Part of a small language model's weights: width 256, vocabulary 8192.
MLP neurons of a small language model. Each row is named by its layer, matrix (down: output weights) and neuron, and shows model dimensions 32-127. Each number is 50 + 10 x the weight over its row's rms, rounded and kept within 0 to 99.
A block is one neuron, or neurons of one layer that tend to fire together. After each block is what it responds to, as a language model described it from the Wikipedia text at the highest values.

L7.down43:38 75 51 44 64 43 55 48 43 44 48 52 52 42 43 56 60 66 55 38 53 51 58 48 43 45 52 52 42 57 42 28 47 49 58 61 60 55 41 39 70 53 41 54 65 45 57 44 41 65 56 47 53 32 41 53 37 42 62 25 53 58 42 53 44 31 59 50 37 54 60 57 66 48 69 39 48 50 47 56 59 50 58 47 73 44 33 46 33 59 35 46 58 76 63 64
L7.down110:48 54 62 39 50 43 31 49 49 52 46 54 35 70 59 66 57 51 57 54 55 37 49 53 55 60 59 40 65 43 57 68 39 60 59 48 43 58 65 41 31 65 63 67 59 52 53 38 74 56 57 58 52 50 52 35 50 49 38 41 64 41 50 34 45 43 57 52 57 48 40 63 52 58 59 37 60 49 59 57 43 44 45 53 50 64 38 53 64 33 51 65 53 40 38 48
L7.down141:61 54 30 51 46 51 43 63 55 47 48 38 39 41 40 51 47 48 52 34 58 54 48 51 61 42 56 49 53 59 52 40 57 56 66 50 58 52 51 39 50 65 38 58 45 34 55 54 66 45 34 56 62 58 47 60 40 48 63 73 45 38 53 40 58 30 56 55 49 53 55 35 51 52 49 70 33 46 54 59 73 47 52 39 63 49 49 43 41 34 72 43 43 62 50 45
L7.down241:55 55 49 48 57 33 54 46 63 50 44 48 60 53 42 64 58 50 37 56 38 54 49 51 45 37 57 43 60 42 46 29 66 53 45 55 48 64 49 52 41 67 47 48 63 52 51 57 54 48 57 55 42 46 38 58 46 67 65 63 44 55 45 53 57 48 54 63 59 57 59 50 38 55 60 39 42 34 35 40 48 42 58 57 53 42 50 63 49 47 76 32 54 37 49 62
L7.down348:35 46 42 61 56 54 46 42 45 46 40 55 59 34 50 38 59 38 46 34 48 60 66 64 74 58 28 59 43 51 60 49 62 52 65 38 57 42 39 49 52 50 34 53 52 68 33 45 40 65 48 36 36 79 63 40 62 40 59 47 54 53 30 64 50 41 53 48 39 46 47 55 44 52 51 49 42 54 48 40 57 48 51 40 58 54 56 51 46 57 60 43 39 47 54 61
L7.down781:55 51 43 49 63 59 68 59 44 43 55 63 47 45 45 52 76 40 37 35 74 53 58 55 78 56 49 44 35 33 54 29 51 42 61 30 54 58 48 47 53 52 41 37 61 54 32 53 43 55 69 58 68 37 43 48 49 56 52 59 66 61 47 66 38 65 62 59 47 49 62 56 53 61 60 42 59 45 47 51 59 51 48 39 49 65 40 41 48 61 55 52 68 43 50 45
L7.down816:40 53 58 53 50 41 48 50 61 68 40 39 65 54 41 48 49 45 46 40 46 52 48 39 62 50 49 64 38 37 51 62 61 48 49 50 53 46 56 51 52 60 57 50 58 42 42 47 41 44 36 40 47 56 52 46 46 49 60 45 59 53 59 43 71 41 67 46 41 37 71 47 53 51 65 57 44 45 58 31 67 52 45 55 57 63 45 66 38 67 52 46 31 53 63 28
L7.down889:48 41 70 42 64 57 41 56 39 65 53 57 54 41 36 50 52 68 38 77 50 66 53 56 31 55 54 45 55 55 44 43 49 33 62 55 51 66 39 43 46 57 43 53 61 57 54 54 42 46 52 51 73 36 41 72 58 56 53 39 50 46 39 55 53 25 68 45 34 43 37 61 64 38 55 51 50 50 56 50 47 48 49 45 43 55 70 53 41 69 60 49 33 64 51 40
Responds to: Day-of-month digits in full dates, usually the second digit after a month name (November 2-2, October 1-2) or the space before the day ("On 14 September"); occasionally sentence-opening adverb endings (Ultimate-ly, Subsequent-ly).

L5.down184:41 46 37 44 29 58 52 45 45 42 54 47 50 52 30 35 47 46 63 62 66 51 52 47 51 50 32 43 61 63 45 49 44 39 44 45 53 56 48 44 51 53 51 47 64 32 62 40 63 38 39 40 54 60 58 52 20 49 59 54 58 45 59 64 59 46 50 41 77 59 45 48 70 72 35 59 68 37 73 42 59 47 49 45 39 40 40 45 61 54 51 55 39 41 55 60
L5.down400:47 49 59 61 39 38 60 44 48 48 55 50 56 46 45 53 50 47 62 53 62 59 65 36 46 41 37 35 39 48 45 40 41 52 46 47 42 66 57 23 70 52 41 39 44 55 52 72 48 63 54 62 47 41 43 58 49 53 43 52 46 67 48 40 61 35 51 56 48 59 51 46 60 47 67 38 54 62 54 50 55 23 54 50 56 50 56 42 41 42 52 41 43 54 45 56
L5.down462:54 26 37 42 23 48 60 54 64 59 54 62 34 45 64 52 52 40 50 51 61 59 62 33 61 42 45 52 32 48 37 60 52 52 51 49 48 46 25 27 60 52 20 35 52 42 66 66 48 52 52 54 58 50 56 37 51 47 55 49 77 45 48 46 53 57 60 54 46 49 55 53 67 54 49 65 64 55 55 50 56 58 61 47 46 56 50 49 67 50 57 50 63 53 43 42
L5.down525:48 67 52 31 46 35 55 50 63 50 65 49 69 51 31 60 71 40 54 55 45 43 55 64 58 40 43 39 51 51 41 71 41 57 53 58 36 51 38 58 37 46 59 48 44 48 52 40 42 59 61 44 57 36 71 59 49 49 50 38 21 70 46 48 57 56 64 50 57 48 37 48 54 57 65 55 39 40 40 62 63 51 59 49 62 54 49 52 50 62 51 50 28 45 60 42
L5.down640:53 41 62 59 61 41 63 56 75 59 51 61 47 32 65 42 33 41 55 64 37 63 55 46 66 49 33 51 58 45 51 46 40 50 73 64 50 29 41 47 36 40 57 28 65 29 43 58 49 61 63 45 54 38 50 53 42 56 64 56 43 61 41 52 48 47 35 51 49 48 48 55 66 44 67 43 63 45 41 57 54 25 54 41 52 52 64 54 43 51 59 45 63 57 57 39
L5.down831:56 57 50 36 43 41 64 41 44 61 50 44 52 55 33 57 54 57 58 66 64 26 32 62 31 44 44 66 61 59 45 64 58 46 16 40 51 49 49 61 42 40 60 46 50 49 65 53 41 56 49 54 70 49 53 65 67 41 41 52 44 44 43 60 69 55 52 52 45 51 38 34 44 49 59 32 57 49 60 40 34 54 57 48 43 56 47 36 50 33 49 53 59 23 47 61
L5.down868:25 40 60 44 32 50 45 40 36 53 32 47 56 45 56 43 48 56 48 68 49 34 55 55 35 41 34 46 49 61 46 51 53 44 74 48 47 35 58 60 48 44 45 42 47 61 57 75 60 46 51 58 44 49 49 47 40 58 57 49 45 64 45 33 54 60 62 49 59 42 52 45 67 44 39 50 41 40 58 39 41 45 61 56 40 34 51 40 53 43 53 50 75 37 46 40
L5.down913:56 66 46 32 40 67 55 69 63 49 58 59 48 40 35 42 63 49 52 45 59 38 59 54 54 59 65 43 42 59 41 76 46 41 61 61 44 54 64 57 42 45 53 35 55 60 62 55 54 55 59 30 54 61 43 63 54 47 58 57 48 37 52 44 42 32 40 44 48 58 52 66 51 42 50 57 33 47 30 60 50 43 31 45 44 54 62 53 68 62 50 60 51 58 57 58
Responds to: Apostrophes inside words after a short capital prefix, as in O'Brien, O'Sullivan, I'm, plus other mid-word fragments in names and titles (Po-t-ter).

L7.down70:54 44 63 59 58 46 40 38 46 51 58 57 67 46 48 55 66 55 52 67 46 48 42 32 51 52 55 40 39 47 30 58 42 56 50 55 46 51 46 57 45 43 49 39 44 39 53 55 58 62 50 55 53 61 50 44 69 32 41 40 53 52 54 49 55 53 51 55 64 41 52 52 35 40 38 59 55 31 54 50 50 41 56 66 38 42 54 41 65 53 47 52 44 34 50 38
L7.down84:41 43 64 57 62 47 56 42 75 60 50 43 52 76 39 49 33 50 46 54 64 44 56 68 57 52 59 56 39 45 50 53 52 51 38 27 50 32 59 47 43 68 38 49 50 54 53 49 44 50 41 47 48 57 52 61 55 60 49 64 54 57 66 51 65 65 46 57 38 37 65 47 47 78 43 66 55 36 56 41 50 52 48 54 48 47 42 58 59 46 46 36 37 60 50 39
L7.down535:47 51 66 40 66 61 41 55 64 55 43 52 45 56 46 41 51 63 55 54 47 59 51 55 33 50 38 51 48 46 48 49 50 41 32 42 47 50 45 46 40 70 44 34 52 63 51 52 35 62 34 48 38 71 58 63 50 53 48 32 59 50 57 51 40 41 36 36 29 30 49 54 32 42 42 49 47 51 40 41 49 53 44 55 26 48 33 55 46 39 59 54 29 60 81 67
L7.down537:59 56 43 34 44 46 38 49 55 44 74 36 62 42 42 50 44 50 51 53 34 41 42 33 39 52 57 61 59 45 49 48 44 42 30 69 42 38 59 64 50 56 45 42 38 43 63 56 60 51 51 57 52 49 54 71 56 50 44 64 62 45 41 60 39 61 49 59 48 50 48 48 50 46 46 58 42 47 48 54 47 42 56 41 51 45 29 45 41 59 62 29 37 48 45 37
L7.down576:40 52 39 38 49 60 35 40 37 61 36 48 57 54 30 64 34 39 52 55 31 54 64 46 53 59 41 48 63 44 43 41 55 53 41 51 31 55 55 34 44 54 39 42 64 46 68 39 63 52 45 56 50 56 32 47 46 38 52 59 53 59 56 54 39 49 44 57 37 51 63 43 46 61 32 39 43 59 39 43 54 41 52 45 49 69 56 54 55 59 46 51 34 63 48 52
L7.down598:43 50 49 46 43 53 52 60 42 44 55 44 47 37 59 72 42 69 47 51 69 38 60 48 46 69 55 54 38 62 53 41 50 55 44 39 60 69 55 46 46 43 58 51 35 49 44 73 63 49 59 61 41 55 53 48 54 57 43 45 56 50 63 53 63 33 27 60 35 51 41 55 63 46 54 34 73 49 44 43 56 41 35 66 45 28 42 56 42 59 39 46 45 60 44 44
L7.down651:44 49 63 50 38 56 37 75 41 53 56 60 39 66 51 53 39 55 57 57 50 41 33 61 44 45 50 59 40 56 56 61 45 44 57 55 50 32 66 40 57 34 76 56 26 41 53 52 43 56 58 59 43 37 43 47 44 37 59 62 52 58 55 44 47 53 55 42 40 53 36 58 54 46 48 68 54 54 42 31 40 63 38 45 53 40 42 58 45 65 46 44 65 53 26 53
L7.down1022:53 71 49 46 71 52 46 32 61 71 43 57 36 50 39 43 43 52 37 68 47 50 59 45 41 40 44 37 48 29 34 32 52 30 48 49 60 59 58 67 37 44 43 52 45 41 58 52 55 61 49 46 43 49 54 52 39 56 46 62 53 37 52 53 48 51 57 51 47 63 35 33 57 45 50 39 50 49 47 55 57 26 39 37 52 64 44 49 35 39 63 30 50 41 71 58
Responds to: Pipe cell separators and gaps in the header rows of Wikipedia wikitext tables, such as after "Peak chart positions", "Total" or "No."; weakly also "to" in "was to make".

L4.down583:40 60 50 55 52 38 55 55 74 58 39 52 42 48 53 54 73 43 42 37 60 56 40 40 62 72 47 45 39 48 47 36 33 52 41 52 54 58 40 48 63 45 48 38 60 50 52 63 50 46 38 34 44 59 62 62 42 67 47 47 61 51 42 56 32 42 41 36 56 52 55 50 70 38 47 41 49 42 54 39 47 54 50 44 59 70 48 40 56 44 57 64 59 52 49 46
Responds to: The space or digit after a month name where a day or year follows, as in "March 11" and "May 1903"; also fires on month names after "In".

L5.down43:44 64 54 53 66 53 52 60 30 67 69 49 40 61 43 61 39 51 53 56 48 74 43 51 58 71 28 25 59 38 57 48 61 28 55 56 51 37 57 41 53 55 30 60 59 54 48 41 33 62 48 47 48 52 39 50 68 43 66 52 56 63 66 57 64 52 45 38 47 60 48 48 61 49 54 65 51 54 51 59 44 70 44 42 61 51 36 38 30 42 40 55 47 48 52 59
L5.down284:51 50 51 32 57 68 79 51 30 44 48 67 54 59 65 45 57 59 41 47 73 45 54 32 54 51 32 45 40 56 37 39 53 39 70 40 52 66 45 39 66 50 44 45 48 71 61 56 48 48 39 33 57 36 51 58 59 55 53 54 45 46 57 51 46 22 65 50 41 58 52 40 48 65 51 41 65 46 57 50 46 39 63 29 61 34 65 33 57 50 54 41 53 56 47 67
L5.down368:41 51 58 58 49 59 33 37 46 48 32 49 43 64 44 60 65 39 64 60 59 49 47 62 55 50 43 76 46 41 59 62 39 40 50 59 51 54 42 52 41 60 42 45 43 61 71 45 53 46 50 58 53 44 55 40 49 46 32 49 61 34 26 55 69 67 55 62 58 30 32 46 52 57 39 58 50 48 49 57 48 60 55 48 68 47 35 51 37 56 36 52 54 40 45 56
L5.down386:27 58 43 51 65 53 34 39 48 68 55 52 55 47 52 57 53 51 33 42 40 58 49 49 62 21 55 56 51 45 37 41 52 45 36 42 44 55 31 50 54 43 55 49 46 49 51 59 37 61 55 50 45 46 55 54 59 64 60 33 38 53 53 48 45 53 56 39 29 58 49 51 66 53 51 47 53 46 62 72 43 67 42 65 51 44 51 44 43 50 56 56 38 39 26 44
L5.down489:37 35 51 52 55 78 47 48 48 62 51 45 74 75 44 47 55 53 41 51 43 66 54 49 35 59 46 49 33 47 39 42 56 32 57 59 51 53 57 41 42 64 56 43 53 65 68 59 43 42 47 60 43 48 51 45 52 51 50 46 49 40 57 50 68 41 64 36 48 55 46 63 52 48 58 43 60 47 41 48 45 57 54 45 64 56 65 39 55 51 52 57 56 46 68 21
L5.down744:51 26 34 70 44 38 66 49 42 57 24 62 40 42 48 53 40 36 59 58 58 38 63 59 56 59 44 53 56 49 58 65 29 31 45 57 46 49 32 33 41 42 54 56 25 51 55 60 73 47 49 52 49 53 54 49 40 49 67 57 44 66 45 34 63 44 53 57 46 42 41 49 50 37 52 49 52 34 47 63 49 48 45 39 49 45 31 43 41 45 47 56 44 67 46 37
L5.down792:47 47 45 68 71 62 32 44 44 57 40 63 72 33 61 43 66 60 45 44 52 50 45 53 41 57 46 58 39 45 55 25 49 28 55 42 41 56 44 32 29 46 53 63 59 50 41 57 57 48 38 45 68 46 53 48 62 56 63 52 42 40 44 40 38 48 62 60 41 22 27 57 62 23 58 34 45 43 52 65 68 51 42 52 46 41 45 57 56 37 73 46 44 45 55 57
L5.down804:38 56 35 45 43 52 40 35 33 52 56 49 49 36 43 59 56 66 49 34 46 42 45 53 50 50 67 48 41 39 51 60 54 60 57 55 55 63 40 66 48 56 36 54 50 62 50 46 66 46 57 34 49 52 49 50 42 57 39 62 50 47 58 58 39 42 62 35 38 65 61 55 48 48 39 37 33 57 74 56 52 41 40 47 60 62 57 20 39 41 53 44 41 43 46 61
Responds to: The space token right after a month name in dates, before the day or year, as in "May 29", "January 25", "March 1956"; weaker on mid-word pieces like "opport|un|ities".

L5.down16:63 41 42 44 56 64 62 47 72 34 60 57 52 69 24 69 53 52 28 53 51 31 52 47 56 51 40 47 75 62 56 34 74 48 50 40 44 44 48 73 47 44 46 49 42 52 66 35 42 67 57 65 52 30 43 50 42 54 73 43 57 52 38 48 56 45 47 42 44 50 63 51 52 49 52 61 46 59 54 41 64 56 59 60 43 45 65 57 56 51 56 43 58 38 64 42
L5.down204:52 51 43 70 43 56 41 38 43 43 35 34 57 47 48 41 43 48 44 41 37 41 58 50 41 49 45 38 57 39 66 48 66 59 54 49 43 32 50 55 51 48 66 29 43 30 61 53 39 42 60 65 48 77 43 39 50 49 54 44 57 55 43 49 40 46 41 46 44 56 40 45 79 44 58 54 27 49 50 50 48 65 48 59 50 44 38 50 55 46 48 41 18 47 51 54
L5.down241:54 58 46 58 44 49 34 39 53 40 55 76 35 38 45 48 54 29 44 54 46 42 55 56 57 41 42 61 49 35 48 45 68 47 59 45 63 60 69 47 58 44 86 58 50 36 48 52 48 60 54 60 62 37 46 42 52 70 33 57 51 63 39 44 33 44 62 76 63 50 50 42 47 45 54 39 56 48 51 56 53 55 39 40 57 30 51 60 46 45 51 45 38 56 51 55
L5.down401:27 69 65 67 58 58 60 52 51 60 54 60 56 62 50 56 36 61 45 62 45 57 43 55 57 65 45 55 70 36 29 47 64 36 48 42 40 42 47 37 61 35 41 52 38 49 59 50 41 57 62 44 49 40 64 55 35 47 56 52 50 54 56 49 62 49 50 48 43 37 62 35 55 46 20 65 44 49 48 51 45 43 63 48 48 31 53 42 54 54 39 51 33 43 52 40
L5.down466:32 43 24 47 57 50 53 52 44 55 40 44 52 53 57 45 43 54 39 68 48 47 71 51 65 46 54 59 64 44 31 57 58 59 67 58 59 54 59 35 55 79 66 61 59 44 49 45 79 61 57 53 41 34 53 52 51 49 57 41 50 41 58 54 63 45 51 53 66 46 61 35 53 55 42 42 58 40 53 57 49 12 46 51 46 55 55 48 54 44 47 39 54 44 35 51
L5.down641:36 51 48 49 60 57 52 36 43 45 61 35 61 61 46 43 42 46 26 66 66 50 45 46 44 48 53 55 55 51 46 57 43 44 55 66 34 41 58 53 45 37 32 38 32 61 76 60 51 45 56 43 59 55 43 63 63 47 49 34 44 57 35 64 35 62 38 55 36 48 43 43 55 56 58 54 38 44 66 55 61 45 50 43 54 65 35 43 46 33 33 38 52 78 37 61
L5.down665:47 58 51 65 47 47 45 52 47 67 40 66 37 61 50 63 48 45 59 63 49 42 61 59 48 40 67 50 49 64 66 70 49 45 50 55 34 61 63 37 50 52 46 58 42 66 39 48 65 39 66 56 48 39 74 45 60 28 33 53 53 36 58 51 50 43 55 38 39 62 62 48 54 61 40 48 52 42 47 53 40 55 40 36 38 50 63 52 50 63 48 51 48 36 68 46
L5.down926:50 46 54 60 60 49 59 54 39 57 54 41 46 36 41 28 43 44 45 46 44 47 46 48 59 35 61 53 55 72 55 62 61 47 65 38 63 46 52 39 39 51 35 69 51 29 36 53 50 64 41 45 50 42 55 64 57 58 60 44 69 51 62 43 47 51 59 51 35 54 56 42 41 38 61 59 67 65 50 50 53 43 42 66 58 63 57 67 42 47 60 35 59 80 46 35
Responds to: Second subword piece completing a word split after its stem, most often verb "-ing" (connect-ing, cross-ing), also name endings (Sil-ver, Fin-cast-le).

L5.down55:27 36 63 37 64 44 51 52 54 45 61 36 40 41 62 45 58 39 52 43 66 65 48 59 47 42 53 42 52 41 58 47 35 46 62 54 54 62 43 52 74 58 28 60 35 35 38 52 40 44 43 48 57 52 56 37 61 41 34 46 60 52 50 57 39 52 51 55 55 49 44 43 51 54 47 47 49 44 35 35 46 68 68 37 62 53 40 47 56 41 34 56 42 46 52 34
L5.down133:50 42 49 64 53 46 45 48 45 42 60 63 48 50 35 55 48 56 39 58 37 49 53 58 56 38 87 53 53 58 36 56 61 56 45 49 61 46 50 43 43 45 49 43 50 43 53 53 55 65 46 53 46 36 50 36 34 46 34 55 57 36 51 55 60 52 49 37 48 42 49 62 40 42 49 56 60 58 43 53 42 30 56 31 39 53 61 34 71 59 37 58 39 40 65 61
L5.down178:48 43 57 53 63 59 52 42 66 37 54 52 47 53 44 52 50 48 52 43 47 38 48 57 44 65 53 40 56 54 61 60 38 51 56 58 64 50 54 41 52 44 57 49 43 47 25 48 41 58 59 57 48 36 71 45 47 45 46 59 40 57 54 53 69 44 71 56 67 27 51 40 25 55 32 46 68 58 45 44 48 33 58 43 46 60 38 46 57 45 47 65 69 48 53 56
L5.down276:58 65 49 56 40 63 57 46 59 24 42 48 48 46 48 45 43 57 46 39 40 67 41 47 38 43 55 72 64 54 62 67 53 67 42 58 43 49 57 49 47 45 64 47 36 47 56 49 48 37 32 44 40 50 52 59 47 48 50 49 50 43 47 45 42 41 55 45 50 48 48 63 28 45 35 53 43 37 51 54 56 40 64 44 50 43 54 63 44 54 60 32 60 48 38 43
L5.down372:46 32 43 70 47 48 48 43 46 55 65 50 55 59 69 67 46 55 44 62 60 43 27 60 47 54 43 41 30 31 65 62 62 69 44 38 58 45 47 59 54 37 44 51 53 46 46 51 50 64 49 43 42 49 46 58 56 42 48 37 64 47 59 55 45 51 47 46 52 50 46 57 55 64 43 43 49 45 40 32 20 52 42 52 30 52 44 49 76 40 53 59 39 41 44 55
L5.down523:45 46 44 55 42 61 50 49 53 58 70 39 36 51 46 58 44 35 67 43 62 55 51 55 44 55 53 52 42 52 52 55 52 26 33 52 38 45 61 51 53 72 51 52 51 58 37 66 64 48 62 51 54 58 67 60 39 52 57 59 60 47 58 56 36 58 51 41 61 59 47 54 44 53 55 39 36 47 43 63 60 37 38 37 47 67 47 53 46 39 46 44 47 61 51 63
L5.down786:66 63 28 71 46 42 63 42 46 59 54 50 37 47 40 40 61 43 32 58 53 54 49 35 41 52 38 35 50 47 51 46 66 48 30 58 41 60 53 76 50 47 47 48 60 55 55 39 44 61 54 50 46 44 47 32 56 57 35 64 52 58 39 31 53 64 50 49 39 46 36 52 45 54 71 36 38 60 56 59 48 40 58 59 52 57 56 46 44 59 57 55 39 62 56 56
L5.down1000:59 49 47 54 49 56 53 34 60 60 31 58 44 50 42 48 47 52 38 57 45 44 50 45 36 36 39 48 52 61 37 49 40 61 34 46 51 61 54 52 46 50 50 51 58 37 56 62 42 38 32 53 70 63 55 74 49 55 41 50 54 48 47 62 59 62 55 27 62 60 57 34 42 49 48 27 44 53 51 82 57 50 58 53 56 52 39 39 63 46 55 66 48 28 60 43
Responds to: Cell separators or blanks right after a table's total label, like Total votes, Totals, Total length; also scattered mid-word pieces and colons.

L7.down89:62 64 38 46 44 35 45 59 49 52 49 53 34 63 46 44 50 71 44 22 38 42 63 46 56 48 44 38 50 61 64 37 49 30 54 49 66 58 43 40 45 61 36 59 42 55 47 42 44 71 47 51 49 43 54 57 61 53 26 61 49 46 48 56 45 56 36 55 65 46 35 54 42 38 52 50 27 43 51 42 41 61 65 33 42 54 74 47 55 65 53 56 50 40 49 36
L7.down127:51 58 42 45 52 44 46 58 39 42 75 69 46 44 53 49 54 56 59 31 64 57 44 52 49 43 52 57 77 66 55 61 59 58 69 39 62 48 47 35 49 48 40 66 48 38 31 61 57 46 43 39 51 45 50 41 41 44 70 33 58 51 36 61 57 39 40 50 68 35 61 47 72 47 35 43 57 35 49 45 49 49 47 49 40 62 69 55 54 59 67 50 47 40 46 55
L7.down139:38 63 60 58 47 52 55 57 28 61 29 53 33 55 66 41 37 54 49 55 53 55 62 55 64 67 53 51 37 55 60 71 44 48 67 45 52 55 48 59 48 47 49 60 45 43 49 64 49 54 53 45 71 51 58 25 45 56 53 50 45 41 39 61 66 56 38 36 36 42 33 73 37 48 39 49 50 52 48 53 40 53 36 52 64 55 48 53 44 55 47 49 40 33 49 38
L7.down152:29 39 48 63 55 59 49 51 43 51 54 38 52 29 52 45 71 71 42 59 43 52 57 54 51 41 39 55 37 38 36 45 45 55 49 55 44 58 54 52 33 43 49 61 37 67 51 55 52 72 52 43 55 28 41 60 46 32 50 43 42 52 56 48 50 62 53 47 62 49 61 37 63 50 42 59 50 33 52 25 47 47 68 66 50 44 68 44 61 67 42 57 72 67 41 34
L7.down194:40 36 48 60 51 39 56 27 46 54 63 50 50 41 76 51 57 61 34 43 45 62 58 43 53 57 27 42 35 47 36 46 33 47 44 48 64 36 46 57 42 48 52 39 62 63 46 57 49 54 60 64 47 44 48 54 35 49 29 64 48 45 62 70 46 56 60 59 48 53 49 58 61 46 30 48 34 64 55 44 39 52 52 56 57 44 50 38 47 39 55 35 54 32 48 56
L7.down352:42 55 43 56 44 59 39 57 54 46 36 49 59 47 63 65 58 38 54 54 67 57 57 47 46 48 42 51 57 61 51 39 35 44 54 64 44 53 42 42 76 60 46 65 77 41 58 49 49 44 52 36 54 52 55 26 65 57 40 45 68 57 38 48 64 62 46 42 39 36 47 37 51 60 65 60 55 60 43 63 51 46 51 35 49 69 38 55 51 44 57 56 38 46 64 57
L7.down713:62 58 44 54 32 51 40 44 46 41 44 32 60 37 56 44 49 49 58 38 54 54 43 57 53 56 48 36 30 48 58 76 56 43 39 54 49 57 54 60 46 56 61 32 28 57 49 27 53 47 64 30 63 47 53 51 45 43 43 57 54 46 44 55 39 52 54 55 50 47 51 55 54 41 42 58 64 62 63 54 37 76 21 52 42 48 61 64 54 36 43 46 50 52 53 66
L7.down851:50 47 59 58 50 62 42 42 57 36 50 51 49 63 55 35 60 44 46 48 51 36 64 63 59 49 65 61 45 43 68 63 44 48 43 49 56 47 57 53 42 61 52 51 38 67 51 49 50 55 52 54 60 47 50 49 37 50 58 57 62 56 37 47 40 59 58 60 46 43 44 46 41 53 42 57 63 53 58 47 44 44 63 44 53 46 55 49 59 31 59 45 62 42 64 43
Responds to: Opening sub-word piece of a longer word split into several tokens, mostly right after a space in running prose, e.g. es(caping), ped(igree), te(lenovela), el(bow).

L4.down905:46 40 57 56 51 34 34 44 62 60 63 56 52 60 49 33 38 37 55 54 54 49 53 44 59 55 58 33 60 64 44 41 45 52 50 51 45 55 46 27 53 34 45 58 52 52 74 71 45 60 52 32 56 46 57 65 63 66 54 53 57 60 46 43 45 47 47 58 45 29 39 55 60 64 67 55 46 46 43 42 50 56 43 44 57 59 43 58 55 62 46 34 36 45 34 46
Responds to: Empty cell separators and first digits right after a Total votes, Total length or Totals label in Wikipedia tables, e.g. Total votes | |; weaker on number starts and apostrophes.

L4.down605:42 48 52 49 33 55 53 50 67 42 54 56 63 53 43 62 54 37 54 67 22 38 50 56 61 45 48 62 46 43 47 50 33 43 57 55 50 49 47 37 34 39 65 50 45 18 36 54 72 47 44 53 48 56 48 31 61 41 61 62 41 47 44 48 72 56 48 61 66 55 61 48 64 62 45 50 54 62 38 38 48 38 53 49 56 29 49 48 53 36 43 24 47 36 48 63
Responds to: The token right after a capitalized initial letter or syllable at the start of a name or word, e.g. the period in M.H., é in México, e in Georgia.

L4.down540:67 70 54 50 51 46 44 37 57 62 42 58 40 58 40 74 37 47 58 48 38 59 46 65 61 52 36 49 43 44 56 49 54 41 33 64 40 55 32 68 40 58 42 59 57 34 44 41 55 69 59 39 56 52 71 51 50 36 59 47 30 55 43 65 46 61 50 43 53 34 40 52 60 37 46 43 52 57 60 52 50 41 36 56 40 49 50 34 58 53 55 63 62 62 43 45
Responds to: Inflectional suffixes ending a word split into several tokens, mostly -ing (Com-ing, focus-ing, tra-ding), sometimes -ed or -ly, often in song titles.